{
  "n_layer": 17,
  "d_model": 384,
  "n_head": 12,
  "n_kv_head": 12,
  "head_dim": 32,
  "d_mlp": 1536,
  "vocab_size": 18391,
  "activation": "tanh_gelu",
  "norm": "layernorm",
  "norm_place": "pre",
  "norm_eps": 1e-05,
  "positions": "learned",
  "qk_norm": false,
  "attn_scale": 0.177,
  "bias": "qkv",
  "tie_embeddings": true,
  "parallel_block": true,
  "init": "normal",
  "init_std_qkv": 0.0196,
  "init_std_o": 0.00337,
  "init_std_up": 0.0196,
  "init_std_down": 0.00337,
  "optimizer": "muon_variant",
  "lr": 0.00507,
  "lr_mult_qkv": 0.5,
  "lr_mult_o": 2.0,
  "lr_mult_down": 2.0,
  "beta1": 0.93,
  "lr_head": 0.00595,
  "grad_clip": 2.0,
  "warmup_steps": 200,
  "schedule": "wsd",
  "decay_fraction": 0.674,
  "decay_shape": "linear",
  "final_lr_fraction": 0.0,
  "batch_tokens": 32768,
  "seq_len": 1024,
  "doc_mask": true,
  "train_tokens": 395200000,
  "steps": 12061,
  "dataset": "wikipedia_en"
}
MLP neurons of a small language model. Each row is named by its layer, matrix (up: input weights) and neuron, and shows model dimensions 0-127. Each number is 128 + 32 x the weight over its row's rms, rounded and kept within 0 to 255. Numbers have three digits each.
A block is one neuron, or neurons of one layer that tend to fire together. Before each block is what it responds to, as a language model described it from the Wikipedia text at the highest values.

Description: Indefinite article "an"
L12.up25:110144104129086205151137121087180131115118148109084090107149183100234140175133109158116084136111142124128144098109135149064121125139159076137201074142117141117094106105137149105110097108122165183177166153093147118113187125160166144174125146101164125129168099096148134108137088111160157125118156112191112115138148103094041146105156101099084144156143161100140129126152112132187119122074
L12.up43:244184162102099119138102135134178135071103113144107151074100167117058144164082114139159143110134170111134165143116124119156119128141090178142102113149085089118117135119173126081132133104124139119080155133117137147139138147105162121118073105171140124128058157115132112122194135098126037134092143145175119064098147044092092139142107167138209118152155079137165113180120158149158119094126
L12.up148:147075087147073152085104114126107101075078151132131164178127118078081079076109124161162122106132079121131163119132142150121140107149125126067137166157182178049165140168163095104134150137145127131179141173198108117140145141155187076180161146141158103159138131142076157083184132116202090166173160140160156107097107154145147130132133170078160128139113145121144147162124046106116085150164
L12.up290:154161079050111117125105076112154085085074148114085150091168108171179126117173185150114093072147155097123115130154121104095178121187122129141151127168185176067146104120086134108171151123114140164138140134124120104081133106097133120131162162155158073160133100115078079149121044095133108139118182099132114106134171133108100090125128124097127095111069166156119090133125144124160119141093
L12.up340:117115106084108160108128182159135157087160115103100075105198058116153131185149093153143149095132146136062123179163099176156140044152136104144142180107146117187081155114143157137083156084146158151227151117100135143091127162159105100152131077185169111097139110099142141084179145120126083082096138201171104129112109118061092115162177143146150135153149132158099118152135141107076103139082
L12.up548:102149141147121145078136086130113175133151148116113123132149085193127128127112129149161136153116151144100201129146123123147117106159105129123095138184079138103147094153135128168062170093115102074142163139128147178084073140150090135187120157075174161153145092102110130132159160222096119142130154128192117173110131129069100130130140194099109171100204096148052116126156088130138105079134
L12.up1142:114155142123134153113195167148111057120177100065109173162156160147113123185121110114097105115114108103110124113123110106171047088084155198132099143142139133126085102147116131115110091102096108151103134182138135103118151060183160125214159106129113130136120039133130105105100137114095176171158167074073098160078156077141106132145160123126096144154083154104127140133100175150122090126116
L12.up1290:166133100102119130108141140127094149056132180142075132058147151179165113196155164086078134076110154111125139171121123118152084125121126120113113072142135122131132150046105174135087137113160152145124141186130167145166211018165150175175161146122093145165130157105101171145180125099135140203156072142169111176088098120067094196143091129128128140142153139162156145119106126136090099146128

Description: Article "an" in running prose
L11.up413:168152092139132114161137098119161108143082116138102132071103173066161141126109146117112144066120132101139097179182120092138115090093115082151156107140123138106141181126112109142158127150163148133095139166123135223079142100151173094130111155078108119199137123147125151086086086086136128178115054085126179144099157136111128197135135088172154120122114069086071205119170116108145132130173
L11.up420:088160093100161145127157178124144140085120155095135187161098164091129130110071152213160093153136164122084138132104090146113132144107169160161146091157117166122077168162134135066107108163113123120078189145097158076105195133138139120108147126181143179148098110116099114051202097093098139158159107156070112117169140188182100125124099152156089118103099181160137129122140109188173141178130
L11.up796:117083102080163113161140157145132111104090117079110082146143122189090130153119145123126099073186142116130124111150145109155113143116059064167104110167093145136111078143115129063185199129114142130136150152101151137095162137101127063158146096154153072129182112095152118143144163092108130194162090115127112099129155160146110095137208088139121096106195092118142167121153099190089143168098
L11.up862:149126115066123139107092157162140098079150113104114138131135119093136056161079159154161083133133125140139130112100118134140140077144119132125074108160174178112093147099110144114119154129126173123104148158151117148084112100117173046129159137152162197124104153124117138105206141148095136161142096108197186140172157129107106140172088110150155140118114144142150134179147100157124135111131
L11.up909:119143075147093156104191170081105121089060175086125143124117142107105117173100112069136153091120100191102101114123148147115134139115122108145072125112135175110127165108082190103148162150126151167146129136094115086154121158185143064109131118188123145177149126118123124089182125134105146111071100103179127125118153140141127128136122118085110093115034168180139141110150075070119108127143
L11.up1157:110132130079118076124186128181111111066119108126132099136110066131146125137138084136144158156090140077133094103078097143091112124154148075132129098147095154126128139153088146123078192149084152191134076134132158132145134107134119069176035130124192144117147139059174144076127107132101132126128132121117167124121173135101065105167168122189089113090203144166110056113142188144076114098140
L11.up1323:089114146064119121123129186135129144103172104101117152097080127111089150131133158127134121125091147015086127113116086115125043124141056132153183096200159125132112113112164119117119133125116149175135117138197089131112116117160150153207114120128137118156097085113134128080149108095126085188158072092197130137125159164161098090149150113199175109146164043103137063190154108175112165111104
L11.up1336:066170159099155080136143153198136072086133081082149096064166137117122092165104163174152163165130130094137124147148140126149162088089147143129092109125214112130146090161114150179142123170053177122144035042112118117153123145131116154088187159126122119092224133181190178169188123156103093187147122121101130141166179146107086171156127160156152135129135125068095121142077077163118102159146

Description: Word start after quotes/parentheses
L11.up212:145108162132183108099091136123093098150131069145153140180159099162085086166140180149151164155152158181182141128068119112126095141080085077126078112125119126115131122142118150119085147062160087130170124121156104156087146148082130162165109121073148159114146071164084136089181098143098139133139149133149140145103166127155110141138138197161147162147149159146117107173054163092114142147152
L11.up468:108156145105085145120084119108087099096126145105133169189110147146150076169091122160119108097145121085215142180122164162141127143081136113111087112127108122121139159118113114104093105153152127062114101226169141151119165165123130095113081174149147138109149133148108120120144120122113092113119161169147127094088186154059172070147080128105141151113123102158088163201090137111145055155165
L11.up741:127142150150112143137143163136119105128112133145102107123085124078066067166116076155066176136168108164105124134073190121145114135149116068145137160180125132135158176102105110178064132111131101088183123097102128174085112124131156155150111119190134156100073153133125094126148116113119165186120187186154167070117132069092151159116217129138106107102096129119091106193092152153153113139166
L11.up963:134079159104169119096125177114081125100167066119105147176123145150115056119110147105122117132121162126093141181064077142103149090062101165091080098148154110135186129118143196106089163156129103081135126138062141220149115125073126127164056187136163127139150102114126133100191129107148098066165056132147133153114123172064133157128088156122114130128119103130165155151136120113187141153150
L11.up982:088148076107118151161104167114156123118114152177180041084137115122137109096176064108041082141128147096101124160097107139071122068094140143134149181164158155151074192116174154147118159078128187111150152124095122154137155129101147106201113180085157101192114099111164157136142152083121058173132105105105149115144158114076083126140139105065146111107131087128136165148161115136128131106150
L11.up1236:087119173135126097089104163127115034106158166094116092146171119130084079119146158147102167090106155104106136141141165201179112096106099093119125149071123165170141146157107167119131122172145102133094138125141118152119130120112165082074126111122193118084139157087100043126180146112157124136131106166141119120167153109127084208139115161128140168141135160107157114098176130142104198104161
L11.up1263:088121107084067089149105188144168114092159125126089102160179163187079153161161113138097125148162105189088157137089064182165123129162111112100093108122100151130119130091146098127113095120159083174114152140131076089103111095145174141149112100077152162163105152149176109137150125197176144133104149143147080170098091135140092154123102099201101180109168120072116183207114126109187132089080
L11.up1286:121156100080098108144044133121150073082107187129108134115172099096110108108192104148157111167134151134145219101156136187169125116196183149193122097205103154097175127162162100131103148112114105180175074094091092151089099132118122071105062124124163122141165134129137145138114052113094097096107117145177156123176100126070096126109137141168124135134123168135129125125184091126133149089044

Description: Pre-infinitive verb slot
L12.up141:143119115137136175120116086139097061138172156078192112193103178125108129165094075226018116147098110139206139140110120146141157083106146128143140121094081163197101134152132122103098127134147147097123122109154137076146180180114145180140092175144132135134146072188131148127184104103103143091122084084120182152157131150158103146151164112059143162122173110091112137146083166080088105111137
L12.up279:149103081128110177152106130156082145129121145112138146146075172145154089088143199143102070150141161132116174109094070178100067157090119131109195135161129151130083048098125170150131131122157121157089181102065100170164143125164116151126173114126173106091096106172145133150124168129095179155186159104161151126089079102162179206147105104079156162108091129082131132141127126110110156130071
L12.up536:109101123030165126142122146146112058142114116099138117109173204149136172114158163086107163127113120132115162089132135097090112125139137183167059133133108125112099130098116173102080150176141096122153107130106146143138164151131158151114125143049158119095134060127166128146135100202097085103130174109102148117130169152090093195119124141145143083145158125146122146157086119116183135080145
L12.up905:178100101102108100088121088110107144157160138111122100112066186099201139123143062126118057153086145136083154184137112201128097137104086123118172105180094120136118080115132139112144081158117122148173110099101076153123154121116095140095164156124140181099146138216093163106177164151112158168166118143117124115113124098132137157111118089120155115089107064111119150208138146096085164151109
L12.up949:086119096140141160098115115186129164131056118103176110180131104076151121095133106111124200132133133133174182133127164073128119132104126102176093112149116153174088091180066105141113135133148106102140158154087191130098098125118149105155130144118084114128162179131113173117133034175134118114190131147175178131136150092128198114134173180091135151112133119132116134094094157150127129163161
L12.up1065:120081097132114175168121130177139179094092149152108172161165161143144125166154149102147131080154179103121142129101082138133120131125167092171156104120175134160107135102137132178117155125163122161134133126119129198140174147169056139062120136099203121139113140094139080135128138123113106146158128068150104106163120123138138106142094060154197183114123107117080118144133151055167163084057
L12.up1462:084083150098124172122127129129117078126103108147174055191109152144148073075148187128125118198067187116163129111137134123152087120120151131102181099139098098134180153136128129128151126131119089130125124081143106140116160137192130165162126138132110148119154151110131133117131092136109097082155105154074118106163140123106128110139123127202139138108130154110102124085158058150098116117142
L12.up1509:150102075092129148117133154137119146164124130137195136086111152115150120156118167138099094112106166154132159170097082162103067114166122127121088129116086122130148141143179141154164154188146092114080130113128073131176146150108143055116172109186123112154098130150117101140150141121139094161171174126093129136145131166151202182159120059131147074101117149101132136180082137093092109098131

Description: Start of quantity
L12.up130:156127169126162104137141073109181143092146118069139111124129091125163093137107140071150215126107097147138083118147133143091164073128128154140142143102119090113136139125049137110117171095098105155124161149075138170118086135135129181165161095153139183104095150153148051071128115111099156093159166117078145113185084105146151083149125112144172141185156134097130158117148146152128077121112
L12.up174:183103112108187152149166130139133143166141118170060054127118078187126053108091109155135131149106093107109159120144164116135144109139108126140118171159145117120135110132076084104127162130122158122166154115124173076134133185089121122142079113168182087162139105115149164089073121116092150103128118149041182122127157126134158145127156164118173113171151096121118139173129126165115045093103
L12.up434:071166182148174111140184138078164127176184071196128136122142092164120110153095155159152128100108149169033099115137116092078142070096085085114058168142081136085170082148090114136119119151082067216127171077152139105141153132189100150121107104134101137169163149115066069101115149134140107076144172130129142155213141171109152105167130121125186122121165091176112159124151104146149110140148
L12.up707:112088138098134181196152150159065137183139089153117155112154095153079166134174096141123107145080150130132107131168150076092106075143157117105087134144148135143127130116127083163151151201130151120102133108140166116133093108117157152112104086100156144140132090169149093105076075139143114141152085153141133138116190155177127135149138115188135196174210086155081112107198171154102110139113
L12.up787:059163153109119105118134131044174082098123079149115079144140146197103113125093123113158150114081098169098128087146150074157142129154135103101101091161103137156099130090111113136151183183151139158141100149082098181118147139136143133092113086108163149139193148097094144130078093090147117089118125087102099171127119118139123102144077114154147123182142150121067148125152152124070132176137
L12.up970:118150129120140101107185082122168104097159140126151144164086116164148065124146103165133143117105121151124104153139073093081144095119145080146170134115106117103139083172109148200130130102094103172119169115158097171189127181172143129145092100135142139132111099132113155111153084131091101103124186123038128091146168134141116156144099132081130124166100000120135156213089178158117159130117
L12.up1448:111162169184160128111135137150141078171128109255205107118103106187144117140111076118087142124098139116141073147107119165082125101120153078145110144133108141067184097092088084070162159088079065116086105120096153156165119181169179128122057059108104146135115121132113130173087154109144161086112122147108121111157160147114097138125070167088169126149194096149116094136156105127141077168180
L12.up1526:151140104153160127182093154070164175101146086119120122115140130155049086111101179161063128156093155152124117062129075143132108160124192122179108103190148112143177192114079060133166139151146127156119124151097151161138151128115185094097113162090118061141122092136156118125119154159130158106144076165114160162149183198068156116140148162135191155087093090117138146101169167121098103117180

Description: Coordinating connectors in lists
L11.up5:131041104123142149180129101100125117112093131083162137110074142124077081096104175082147204122135141103092098120109117136142081072073139174119169144099112135114178160112127180165123146073088099168165104131127153199054148124107110115109179119084145122135149127116138114096098090111181149119164131139053098138117147086157102129111140156102089135098184113101145069150142136139074148092109
L11.up164:129147179082083155062151090130124097074114134149113163055130094127136159138143123126142129143126164124137143110150195154141085144100141136157106170106126114112146135082099117099167184136143052109143172132108133133103133134095150133072119157164147114054166071164103149052147068132129085134127117119106129131129164094183147125111144139167142104182134113129121118192206120156139191131150
L11.up282:129092112115072137144149083131114107117105115078138136163078175116113117090127171131120163129112112192158141133049159105077107190149151096153162099153172111077102068119131101133060185080166083147145128139098155105123106152090100163135096089061147130156144164110140088126184090145181149156130131159090128120150107079209112145160179139040153133137135186116165142146118136115095121168088
L11.up319:127144164148135145159179128185172149119099093041134144107176090117110140120148155083128140124104129120171093106093154134102068197067106134118079084156091097157123117122193168097126144102101086110169108120101169139107074140119106192090153108082147096097169102091151103171170077184140104114105127122157152112173114108124151110123078119143101114216157169093184135067138157114067118186101
L11.up737:122149145149149096111102190139131136094113086054144066084075169134118158132118156143132147152157109094080088170083140151116140064107159150133177139213152135125136126160130125155125140127165122075196102189084155096156138130111136132138165094028188119108144104090140141120157134153080124163090147162151173116089173125093136193164091117121103119125193114151076141122162143073148132114115
L11.up815:137103100106127131139157138159171122055121148117085132139147144104079088179120110115082068132141100129161099116206113156126124170058144078145128097061108093078137094148106101194208160130108131089130158102130101117137093133142106164162201128142141142155136116091067028117158122153103169101078121120138159130146175137129193124104140114071080166173189173147160072081186153139134147191145
L11.up980:130145113135140107181133086042108110148099086089127085094130126152124134138239111149121162095185100158165131135125096164114108117088064102098086107130138128158153117144127117082108176134138134171114163153098117104105147125128163134130098136111160112137172158152126146145121148120090105153164170189094159113128079099111179132145151116155129084080121130161075120205173096102087096119103
L11.up1358:145142116129101156134154079113075118117151082137135090114088163096188146085162094120167135142106082113105145151129135152126105167029136142156186110132104123078134095102139113118120168066133088125155135061115152168100100105149193100140142100036159120126088103071098078159219132165138161138152126143152164123110157131112139151137158147142125084136144168121084095174148096162105129128152

Description: Word-initial split letters
L12.up18:219069153156123123146106128125108130151116140136109092074169124176074151110151096124116153147165154181110186153107108223175094094150160164161140127194130117105109151157138113158106104182191095107153125134117087133073141142112114111082089153143129114100139140145124129166124086109109143112142149138076147090125159085154098167149187094155100102151119078253139122117175170164153160154188
L12.up62:136089224136114185071139131104111142142112133133190072160088174140126098166103109154084174138057158100138095148057128147154153155138103154099145091198131115186131135122130147145146115113119108166145137095098106161146152112150093176099106115138097144121126092136130089199185152141081070118153164085172126159086121151138109082136156094099129125122089175119146076140117121078102159158134
L12.up595:124089182128138131098170156174127116114108158088176115113108103081177123101146148097132190101113134130059156156141134084158083098111123199173109107115151079096130144132143098150086100125079132115186193120103088150126159097090097094157138145157105139153131065141124111145156149128128104180121095098136130034127131169191146104171162167059149154128108144104146135109146121066099100175098
L12.up673:126165098139177095096115161116067162150136129120174204104176117133162101166073140126138116183094152106157151109111096109185094103142137047119124112141101130142131145123112054137124093128134120109150131068154202208130061183162120075098146077066155083105128121098111137122153100084142152184110130064060155091103181152164134142108106038117156134072189102073143086111114119144104125139104
L12.up773:156122109150149096083070199104137135109097066155146055071153136118169098162124205111120096100129132115156133122148194193107147129116083096169098102147108140159171086112146100126110142121174134116163130084033139212131100129118132115182074074137168123089136123169151163123175114101182147101122152132104051124074157084106133163163198086169130152130064132117093148079137230131071131133153
L12.up975:094085150139106107093112193073148123120119103120112175154098113126105118130145142098122202136082143120126078073094147155103082121140077127135125124175127062152149124120114166109162138095167096138160127102135107126118101192167140119147121134126138121148152128119175153142117093121069131180185147125178128175112131184023062136113102200158155142178126095183123160111143082101161091130176
L12.up1190:212147077156184162143129179161198170159128114086144163152124130123093150100157118147116180210116097168117105078122176169172136160155098127120112124144099089086125116087168125135125131132090128079103164145132111167115113141146090087166102179111106114095105110142165122155137140175094091149130144060086080145108100126176091174168165111176101089149144164132133136187153132094186162107165
L12.up1383:049105129130168128175110103093107123113142117074160089110138038171107221150151152187118210095174132083160125125186094145155065088120154133190103135170159154187173163150122130138120125101140103123176189098126142099117143084164096145169116137094153109150099116054068099160147141089094156102140149156116143136109119129071089184139145153132139104089114171113122095154163180161095068130134

Description: List-item separators
L13.up809:122088111078121141147184160104147086096126121081119136096083124112211171104141130151117123139167098048080139117163111166113122130104144203117155122073098146128106201147155103134135155102199110175133116102125169144130110122102148168079135148134115105147083167120135116055135116086078172126119108140130099151068142174147140142155172137153150114159166128108129106090123092147093200152187

Description: Article "an" and word-initial "an"
L13.up297:181158110099097128127076108167110165102116062136108117147162140180173140155078119162134168090154108119126186105144113079135129102165078108136140116179135170166176099137133105101054159101127126126120127149093163112164137075196103105140115136136159154175158102143147105099153123139121141201200180091141118159089134159104110163115143184106151125114105144111125144211135081138104135158143

Description: Score and table numbers
L13.up634:098126208135144059134153197168110066113143146122117106104155179170123133094114175165135145176069127201136171090137122107143156120126141191140157171148149111137182127143074177106171177111084145162176137114073165118091143141164132142117093089152122114094105062079126079114139131169129094122170152135113167198103141109128131124063130111113060105136108148165118091165133117146196142133190

Description: Sports statistics separators
L12.up190:065130084184064104188123058125132160082160193095040134059094141206181135191110067163083198068153127116115114101157167162109162132174103117144096132115121134155155168093119137168085137126124077144053102164130117091137159066111143112172130135167107111102121109145126159113166130096127143106083137104096083084136107133182114165187130152107120110114096104149135101114113109144086076138166
L12.up348:103153118117117124101155185105133098151192083097130101119140142154122074114157136183052154132066129210171092137084173132166117169149128128058152100130132128110113088117167126090088144125132149091171113168114078099116149115140100112159136151112155152099148175170091076133109123169111140059158220121184085164096196122169111132111120119073103187121116124142143178132174121098136125096118
L12.up367:146106098151130085127151110121129094139067112134129112108138189115162082112137092134129167175086120201138163107151139173122094149165122063132118192142141155081135155136162157123172087127102118115164101124122162141132113130166114142093169137132144115110114134083122154163186183124156116091167106083185078151094111109146098140104113177122070142144070068086065133170095145141136178089124
L12.up437:132118151167147130111097123160134136095115077160102116070068186141120104128124181162168151148084150128223177111109099111152140168078129124134075136187083152103109072142113137139156098132173201128111091112124117083160097144126089134103171112092184101103093162161137088112152110152115180075144109119122152156096154134141152083114126106199149145200142120185067139181186138120136102109169
L12.up1254:093132019172157110146108137100142056092125135117079171174159114119143140164119180175080110143102118143106191099069150167172082100109127169161126142167119135130113135112161128146158135108104135157167101105126197117134135155111148179102087069140145115131130116145084189146144096100154163125133154151146139125066113070128147117159138123111107119142149131174085123113111080133151152142118
L12.up1281:127092123128135066185136143173136082102108140127194117137099169155108138181137140189191152105145169099139117091116132183073061138144089071117137154138109117099167182131118105127204082113124138072194148092091122135133137167151158076108119113068137162107133148130091108087037105080157099102124149120141181115156131148119163142127134144110106119140105125148114028098132105168137138126141
L12.up1402:098098088173157104124106111173162118111147126111106107160120108172154201113174158122153076078113129156126158153125115063125121127136131169197114163138110147094110137126124109110159077139136169132133093108131156148118101144127127135049197116159123107144182108146087161124170103136120162073121083200127143077168129145127114119144125123137100141127182179118132082208137137173139107088111
L12.up1415:070145104067112109132119100138162117125138091158105136112182136103222204142124138082191124128115110101101123187077125131169115148122092133146060123149063111127163097095153141153099084152159165119089144084057092094194124156217113095129091116128108186094143156105127091120166092106092098173167104156202166099136148108133149147187189122172117168112140125132120181125131102130112119145147

Description: Score separator tokens
L11.up64:109098092124112150166087187113126156080173152150164169124143161084117098168092180191106098136091094143134143119115086188145098146144182085095141108211104126108117126168077133092108099154115119141151132110144082121169067150130135149061128111181122143113137113177059137159179129116166125114172107139096121115115144087151090132151152134139141104099136093169135126189132133108135084160111
L11.up264:071142124145142149099098164063134132190115138152124148142132129184089128119149077115142153177160087128122105127075157135119134159106091151070088094099149093091204127111133142123085106114131143140154085113060111102134130101092114140136102138118161170091120130197114099196145108194107144133200151119157105188172161198103099168145097107122113228135112119165152139123140117137184110130126
L11.up414:106120080172085109178111095138170054080093149130156151104112120144095112134144102130133095148108105162106112188158121101109106107142112091152180101135146105139173147136070067123166158122172111100094156160135106115163189124140141075077136172122167150140099133180117175153167104180161162078081108144122096093142134140158145059117123164166104123159103081122134119101171112201151159097133
L11.up559:148139138149163177165075154145102109130104169135137118097146127132185137116108118144084161174146160163132115087136186098090139106143160115127117131155215150138168118132156088123082140080113114084108089110104135103157092133113124187127094112132140149115100091141125112130178114105108128075136151086150139132148170106080146123126167166087133167171139149088142062152076076132149134069194
L11.up939:081084117104082133142078119158125152117108138126114082054094070141137116112126126166137082133114143166125122098117127179132123112120111085121203120133165179081153157155133074133118125108105171065146122149133136143088162084124152126132168128095133112090121097110098118164143136086151187092145134059100120075143162049094132169145149126140161145099195109077159101126070161144125147136160
L11.up1078:115109117146129130130149127095116083091125137132133134160159178126153085146127098106129150071172096092105108112091089132138136082112134119181122116112175114121189090138122157093127113069130126149180114048143138142089184074133103164136123126088101145154132089108122083118117173158139155128039119128175108144118138065172166104149125158087118132194139101188159108102169126153134103127154
L11.up1270:059168099123122167046101186187132065124143108125069114105166158155108088127082085155142119151142163135092110107145095121112119127125177095141125133138116151175132159147114140178152139133097126100140111136139103141094121105140139165126177145129198118129109138143125146188133104153108125101100098089149123073158130183091120110179157157146129143173128108085076106100097174156148126109114
L11.up1409:079086131168087197133085095075116105109068096122111051151065167198149116155131144154055165161096126107081128145121074145190064107084176125143120116184134124147123116115152163100187113089101134110155117143088124153112128129145124147113146102100155128138153173095181184133148051150162160080118145206127078154123142121084116147153141118128159193170115090147106054164083124102137173096126

Description: Place and number starts
L11.up396:118067134156184144099101084195152131167171142130196122149078093179064127142131134108180156139096144108121156197059109223067070107164166098104158187124061128149156116063128173144140141159121112091111072148124095128078143107144098158165135170094118149048161123126133115136131132156117150121130150164119153092149086110157130183094136109155089074121126137139129106100056151083081141144100
L11.up768:193107074129120141097193051147207127180115192150115144169142128126144137165121124038146143103121131093054136135140089137120075107183171133111116166107104146163093150130121124097136125160123101146162120125110101100156164116156154107151159132097097126091123115173133156137101156072099196169115147101115116138179099141060122156112142150195091156105104153189152130150120093231062152119105
L11.up847:133056171146129149136162083167132120122145141114162124080183106214156114131111158161194139167088103158106134112082102177080049102130160117113149148152134157202161099086216134140165144169103087117142137110132175164095163141139144170115106110137155128120114159169130136155174116146124180120154066158132149175147127106167141095110060198127113110090146133111151141117188142130111136141141
L11.up883:133119136184127107175160112073201162114068156136136106165148145106182101094137107100156089152152130122119132153084075144102102089180168137180078112139053078121119111126139177084105145175087200128098110149082101151164125144160145124109102177076115157207186104072112142109083105151113103111095115102092135153126105139121168150138106126155125144135139140190123100168163098117090130114137
L11.up1016:123141132157115149111140130098136112081158109072151132089133120122140081143104089136101074137097127143131117112151134128165116176146157093085120149129065145156135170144101128152083079146106056185151164145096085091124139151139100087156162091109085154160140154111151136147142108136107097105206174154163165132120130109085108111109099148100120186133105159099130096091077110100094083142145
L11.up1048:117133145109162127164125128092186111071159161112128135102136146157157134146106159105143130159067088120134139097120070063162116073114124135194087141113046099159140111132103098101143127104091143111106136122122125102146125135062159168065178132097153161120136068143142160100184160129178146149193093102117160174089148091085140121146066132186097088161159148167079082102136121122162148103124
L11.up1165:115099135185107125140116119105143154140116080123103117111141068153165103126081183145131087072070165219073087061178133178157120078129149129166103130232084116078163139124114116152198126126090062132052130137138136153158168149168146107132078119110126122150158128150096154149137105102115142134122107139145172139146165125091172115122134183159144134144167103118117128149160136157124096140106
L11.up1232:099118145070158098138109128153089148137154146154041112088110164156165187142145077155126160213164113133114125184098107073158090123140116151161126204085145077198093101154138160172105099142076152149123155109106104128059114128102092125119140112096119162127111174151179152138067145113195081154072062131088096178136102087137151142122146151125104126086110153089100134086113165102183120137112

Description: Pre-number slot in statistics
L13.up588:109127107142110093126133103160179114118137138147092095134118149116082132120123127158064102151093120126127089167166149142184163112105146059061115103107072135126126093138195121130114103164068142116140149152101094116181100108142155095170164129142142134066177135157141121152178182120123132123112145152149180145122201129083092092134056103180077181090112144159124089090145174079060121077165

Description: Word-initial letter fragments
L13.up894:146105164114096124149122129080098116119117103086192031160096196139158144136122137131113181124143112151099088164156166140104124110086156124116102143161101103106125097110134127090180126176141153136133150115142104122085072092065119085156104125130113136091156084129140182135168205076090115127055140095111176160131120091143129136157122121122129163141075122104083120142085126148152170020145